Part of a small language model's weights.
Size: width 384, 6 heads of 64, MLP 768 SwiGLU.
Architecture: rotary positions, no biases in attention or MLP, capped logits.
Training: a variant of Adam for these matrices, 320M tokens, 9757 steps.
MLP neurons of a small language model. Each row is named by its layer, matrix (gate and up: input weights) and neuron, and shows model dimensions 64-319. Each number is 128 + 24 x the weight over its row's rms, rounded and kept within 0 to 255. Numbers have three digits each. A neuron's up and down rows have the sign that makes its largest values positive.
After each neuron's rows, "fires on" lists the tokens most often at its 100 highest values on Wikipedia text that the model never trained on.

L7.gate472:151139130122121122129104150127102140120167102137128112105143106092141092147132129128110110135125123179170112138096138100119079125133115141133107175133134153110101088169160129113174132062151122159125125136160102114092119111073133119111141121069117144127098146150108135121121145123151106138122124141148122155164112107107113102070127160137114136117078121117093130115112104145112118100152163129100146112096132144115090131189107174105132099169115111103124129075110177119109096086116096177126106097085090154134117133082144150129079101162104129122084082130142111117161097111079163114109086111162111096133138113090132129141142117105118156152130164093093120068146122134086132097131102136088110130150143121133133085130135160119138140134088133118130107131136150110143150170065122
L7.up472:129180178154092153137123132142131144120110137149156160081108104109132111177142140146172114125102147144118154128116117176096103110115105137152100130158180135118172122100140127105100175143140166178109104107121102171085126136153115105149099137154182100151127129130148127102070123122141093098128149174138112089110145190145135109113164120107140112098119159103128096119150117080087124128130136114112132123142131131132150119112126152084182158123153113143114103137131095118121083089129118137102149096108128102170082084137146150168181165101104133152144138166121170128110133093117162102113111140082112126122131140157105121114164153166122108146152113134173126119170109056113121101127140134113143145171134126173120101095086152140099142135163146141164187123115075051118162109140131
fires on: " an", " no", "%", " of"

L2.gate371:136116112110162138179157123126134105150172150101108131125171130124097140145165107141106088164134157121131154106083124084103151137172117152133122133149194113158174149088118152121170145135126126098104140114122125094103129138119133109183185147127142118106123139126089132114130121099105143134136125161146097115166132148130148121107112174161114106130128104129092153188135153131125170148143108145151115153137104143155121099163144096117133159141150129164120139134074111134124109063113160122129136147105131140155160158109140099082112116148120108123108158134108128135142149143144102090124108160156118066155152148103130143122144101141125103138113144122092134105144132095117094102139116165159124064126121113112127108147146100116124118110118099144108091160113078076142107171131082
L2.up371:154161112124148096150138124136112133110100110112132123091113113153143108151185135155102132141134123126109109104103167116116098101107122143143094126100147118143137083138116156146092100113142158110096132147130109172118158154153122110139141128138111104136129130077101152096157149145114118077133156056110095141090143142126129126144177152114120132135136184141104097184142119108118145135112099139107139182149177102108111105145109169148128158150159124133177107145164195131113109116119136154126134155128129115150133127125100129101150145101139150164151101129120159142148124163157126118096111121093151119136136086098091132147109121155126168151173142149150121125069137102082082132145095146135143126068163139126144102078120124120141139118134120151124122123114118115126142138157147
fires on: " between", " as", " like", " of", " Between", " both"

L5.gate586:098133131094102116125126152095087127118112127128112157145185134125114137121089115144142098161122116139109104150091179051164137168128121167139107172175107124105102091143100145142100170110128109132128128138122093079085129116137111128156127111110096131115153108147152148154111174083087162141125150126144116152089125103144149113149114117124113148135162110137159080122112102137121125170125139141129110154157101118143129101110083133074170158116129119177147109119096121120117107107130129073123118122108139124141124103095099116157143095112111139125111163112134094165135098130165164098140105151136123179153101150156154126154159110117081112169137130156125075113135121137128142151136097080159127146149141118115134120154159134162107103146154142131123094133188099119107102098144126
L5.up586:175142123120108110143115158121159076148105114135120118142127128156097089172133116165099104114091159130120122156118124160099103110126122137162104153124132078098122122114145104109094146121122080167144164129102117125127157156154145131156124112089146153118108100091154096122077139154078140156109110138166139114121113095109098100133150104140096104112138107112140125101099105151145152131100110120171114124128105133152091119162138146121148151117106152157160147116138135102125131134138131132118179086112116116112124084159099098117119151155119103116137156133129118102119155179094132102138094190137128170086133139142138141138127133121092153139083163144100106144137159119133156114152108169090144149120101132149159147179141092147122110168154151146111096100113113082146110109175123
fires on: " of", " |", " at", " from", " against", ":"

L9.gate280:145147161089127054150073118092117161154118118145134124115147134108150152162134159116127118098087135132136143113123172113106109128117144091128110146113168142095104116165107131137100150127120105125152100147141169118131082079140081123136080137163115102146077143113136160170121130119126171124075140131163146140134174165125133115128115137146136127128085119126109125146114160124124135144117150112143137141146109157153115154105173153144147071125132124153104122127106122132104117144119066113130147111094120159133143144134145087153167154134120112108094114137177127091111123151094123164123097117147187107129117087132105090139114147149125095100123083091158101090132156122112148171095126165114104149105097102106121132130086095140098093171164181119125152119101138133110103138132147
L9.up280:173146141134105122141132160134109115086148150139104096108139106133142081142130102140084162119081094152132081098155114137160144126139148131137119136146149110134128156105130135135076115107176131139130175087114127166106145117162128118113133098146160121147184158119101101132108133128074156098098101122125163122058152089146145141130115100094127101119151137137120180169135084113140106162161118100124161117115160150098107130160099107098109150153150107108139089152131184142107130098112111101140144160164137137164136159126157173128122168153147137126139123164117174146115095151116149141134146096120101149174130147110153119154093149178138161135154127112125141154139124108155124112132098078121130119138194147136133117068088111091137147121119113119152109126115117139097131109159146
fires on: ",", ")", "0", "8", "9", "7"

L8.gate358:116109154123105126140122173126148108131127096111092141143121137082146147142133150113124113146128153113128151148104105119102126132130131139148115104107145135109096147082168169143152104137132133134143127129147135104127175127091177111127148141117117095093094161147140127127097115139115135141117147161139160108130124164097152114101111134191129139114125099149099133088134124130107126092149174105100136113110136149132116125117171118099117132091116107113084114096147151117156106131062107109117083164116102136137146148126134142110134139113095159092137149151142092145097161171104104127111158151085153090149153140121119128119093160176079076110170153078122114102127121103146103158088106122118154103116096152115137053162147092148142148126103141127130131143171106090153134130129104
L8.up358:112196129150095102102173171122135127090098141132109120143157113132176101166110129122082146158127110136169112103135138169122084101123143178101100144107150117083147151096160107127102129165138128126097157075120122125120153100148128113136131136138100092132163106190104080117131127150126116127089146140138141132132120119163157164164165113078109148152143151143111126106183110079073099090139169128122141148144121134134161086125107160101125124131148142085097146112151128125113135128151092069111150158116172124129112109120146146108148125170113153170111137150142117135117153134147115116123108112132121113160107115127126098132112113161123142105119134118157160121117136112076157151113096144132111068153107159102174125133161123111094110113173138120156128097125109119126144129084140
fires on: ",", " have", " of"

L8.gate403:090143126109087088121115182122137136120153135126152151121107090136121116152158154152171105097123149070123142121084133141099136100107128143143053177152113132097149102136133118124150109128125142197116142100135125109135128140080092139143147149124119069113157113124146157119124121123133115125161136093118131139124158106130116144166150152165145157169127110130145105142161110152090156155103126172112130121127116133129109130095117121129096107099111159112106165147153148137130088131195123118100117132110075149120122166142118133173180099115112134169113139078129105114145138119103137132096117139134124129094140103077118190096100102139115112103143129151159143142150101115131080156129150168106089107102169135146107106076121134123111170146124132143104119163145120108085152114135150
L8.up403:126155109133107156116093086099166130128113123147138124091107157141131153144131149127148105129156098077123140124139124111102097115174166080131145173089171121105139120131154122102142121146124133152116119111099120087141131138105126108116140125155133138140156135107158137166092093123159091140098138158103133112154172168168097151094115151089155099133095152112110114123131122106104140138130153163100105114118147124129152113141104132121097095112145177112124142160104108101194155137114138135131136113090156121158109098159170126148087127143150098190149130147114139156119162095135094107102123147124162173163096130150169110083155132195102110096113121111121130104105117137156130157098111130129131158165159107102112087102107151111138156096132119166096102115138144120116099116091155
fires on: ":", " to", " of", " than", " ("

L10.gate93:144141113104129081133144145065150116096135120126091132112084080102147118108141142160143105124086139153151095138138108111133130145125110164160125134137154114108093144105112089143117118128142160130090148113118118112116150154197121140114101143099107136164150104115135103097127133120091143137120116124120117088061104121108109140088079138131159104122145150146132160151141134155124095134106194116082165085130151088124108102145136164098119141128148126128092136118171135130131125095152134126139149084132135137169148136153169131108078106074114155093117109150148099175133096138114107136111147159148131118137092093136137146134139149108145117167164132154159157069137153181161124120114110095114122120121116110161109122116161086131155153149127130101089134101098141073156128135140145
L10.up93:119144156084136112142153126096123130138133078110143111163145069143120103120144145113122145108129173160151155135120121102122166119091093124126160111145178076104132140123093131096124131126142104141149092108141123098117149132123143126170092154086144137112074108149116119097162145146120133121114146136093110135107128158111158063102126131145099131137109134142091164099115166118091157086097187099110128117157159135121164124146098167118161132126160109145115144082147155076166156103085137141156171120097154152124131142171159147113121148124106105106141156105135116155136127115125158158118106152161146120123122134121102110113147140119143128151143132135137156121096089194130147139122093108145104106115090142108111106110167115123118104140117116110148142086047131096123093133153136
fires on: " was", " became", " is", ",", " as", " an"

L2.gate624:137153101148163132136131129167153187158160087115167092105101155135148129127096154144096116106117139110110160122162098105125133111129158089124105080101117123101142107095144177151156117168146133141114119147134150084145124130082129090128148113128095118105113098101082121138157161105116125105139097167181135125162137111144127119112142145096173092153094146143170128162134119111165136146085135126155156099130147128118149125128162092103144148169118100126123156105127111159136089152097113125087113120146160175126121126167171178132157093095103168121134134145125061110133134140153090110145143127144155171099105096132132101099097119132131166145120108144112102120116158104153148192141121129128164137116082079127141104122118120144130149153102116139121122140136153108120113148128120
L2.up624:148136138125138094136094129146120170170148105145104132132126143119132157120146196118099080151120091096159153112117154094090130145125107110156147157150140137100095082114149140162146087100128140141093143138128071105123162087117112110158127125121164124145119106078115149137070143159123154091146162167153101085125130144107154150165127130119113072152100103185143130134154102134082122129077123097123115133085105129176192149138094112140117097104135133135142154139177161132144106068117136103167148143117120095116089099095112122117128138131113148117122078142151142104108114113102127119124110156143142120162150147165149105121123087144165151167138131113145145107128130136104117118130121129147131153167103113148115143147163131103106135083094148133111112115087138130137118086112135
fires on: " Team", " team", " Title", " Genus", " Label"

L5.gate718:130093141094104116142101144146094115092142098108154121142130116110081098108160108120153123158104117120143146107150174089153120075134161169098122135139116093159099102158160162118114136143142106112143080121162080071098129101154103142105098157115088095110106135103174130158112136116109155154164134115137171126099137118145099075096084167190133132118114133113139116102125099133132127124106131111106134145097159167154131154103108122130176145122128100141137155095119141125164128099126147123158137160100116155142153101145102142110152113112119128121125123147148151169154116150100162135133150115132143151174107137149170101102114142107133165119135077096159102147106131116159133151136101133150095104088093142136129135144161140172143115148135126126180097150089152154139150119114142
L5.up718:143143123166090117145128173114098073117067174111106141142145153157118173162133101097123100111119118119090180125114139185140099115118117154123112161132151112174142133099130159101109143144110099164129108095098120078154158108120107120136117180110128155131123146171144082131128152191164136102113147102140130128150153126196150130123116098088131142107148159140133114181104125152127104124158092136116154124130118124149139140140078133077134127102122128141156115099148131109197094095167131112127150144139150129125130133177126115128082155141134153144120163115093125092152134096137157137113152157109117106108117123162127137134095120125115092125126096131149137139128104110128116122175103125111085129145117088113168130138145123120148132161152150111129124139106159156119132100158127
fires on: " at", " from", ";", ":", " attended"

L9.gate165:187109132119105124134124170110141124139131142146142147124137106132124106166110152146156102104105148131148114103094124088143144156122149144121126160096177119113119103126168121104088135137169117128143105126118119116094146124146119130151140131126117168145109104165133102079118128126089147162162098115132113095140127145121071112129146146156146117121127083133157149109131121139110160154137144125144141123151161170127132121130073135107129162134129126182129138112131147130149128079152103152125169132136135122162126152162143117098142123134127141098120121093101089156174149137106121152142138185152133127124073088102131116124167098111117155127158139135121169121128096139131153155158121052121105121094129143110122112133152082130137139143142131129114107142123150115107071116122153
L9.up165:131159126127125143084141141126110098075111136150142114163140142129140107127115161150076096121109154147153131144116100125155101160102091158172135148109112104093140150124135104133128145111147118140117102128123082118120174132193130128153140163110115145155127134122128122120144126140143092100103136097062112079114102120114135112170170154121141106163141088132139146109161108156113145114118121157075101104076166121127106091124126176141106102116140123144147125140111131094156170150132159119094156166111159122143143108131117139093092140148141100126142123109135125163167140137149153112107106130146109132148133130144122153122120120094120105139155140092114144113075110149108123160134107170120143138159176109120121125120078090154121174156182114142123132125113116097128152098133140
fires on: " as", ",", " the", " a", " former"

L10.gate662:128112128133118117151148129127120101145123122172130146125125139155164147133149167134116095125135138152174151128155151167148142137177108109130062105164119158174112142141084113159163102137165118140110145149120145070163114134149139087135130108137099111110145119107121118137138141126157144065117101132135127123146151100092162132120118076172122105120159129151127155142122137157134102100167157130117131100081121099159110115117106127138136114128127101177112128143106139131127147075146146130149106121156127129110162128133126147102090134126118104076116075137163123097126133140139094114163114179116155134129127116138100127136120126144103115101095158081145127109153111112104147111120091117102092134110110143063077108144148123127105128137193113145151165089116135099136127121158146
L10.up662:144106133148108132161092108095153147141118095119099072124115177096154157148136107102099126104103114142065104084143138109134145118137152102132152133118177085094116137148126139089087122125136129122092108112099113165150136127130112163133131150143115122123143112127174116091116119130084146152133113133137152111126180110139112094160110087131131104140088147125098147134127130140131114115124094085106165110152142105101122123140134135135145100153145073105110121093110114152154148113110124135103144141192102180163164121125121117128159149111108094126120153157146112070156116133111123139152104150107076109144106139124119075140148137183087131118138136149134143105110127063167116101120110148130181078120146115130112125112122103101108144111084124143123121151160115116148112120123133
fires on: ",", " (", ")"

L9.gate483:139144123124130139100180185099100148126163179130096120150142167091151159156133145129099131138078158125119099128091147098132126105143168154114095150142165121128175087129117091112152096109132145163136132091126115135149129095162110128104113093102118099170167105188117159174108120119094121166111145113133138159143131113130136168169131171156152146141174062151119116133131088115149158130118160127109109151138110147150134121109120157116126129131096109129132122157134131131136132155130111147122161157140135113134106121152152141157156148144128180111181121112132111147109123142154131115139111113128142145124146080158131128138167133160139141103153123120158128163138140118120112158127122100165153137173180135127137167121099171120116149126146128132135112157172156092140134137069119
L9.up483:140143072103142146139113124153175113132148158132127171135133126178155171120136111101148104121116145126156129146140092089110122143149122105129141118130142140131095130165132112146112097167149156071169132090135142117133108124140134139162119098139128123137124129168137132151118146177107092099113119152103147119091107105118145151109122152109132145142113114100094137103125132148126154130148092159144082137126134107115124081142119133106139089134112157126159149118118094095180122092100127140091121182131132158129118164140125129062101115140128068154127178111114108157123139182161067131116107099094151144190131148140117156163172138154125097148124125148126156114091156136120119155100112126111091183137087111112123127119105120164132130097127086155165109142136117145159094081164098
fires on: " from", " of", " by", " with", " to"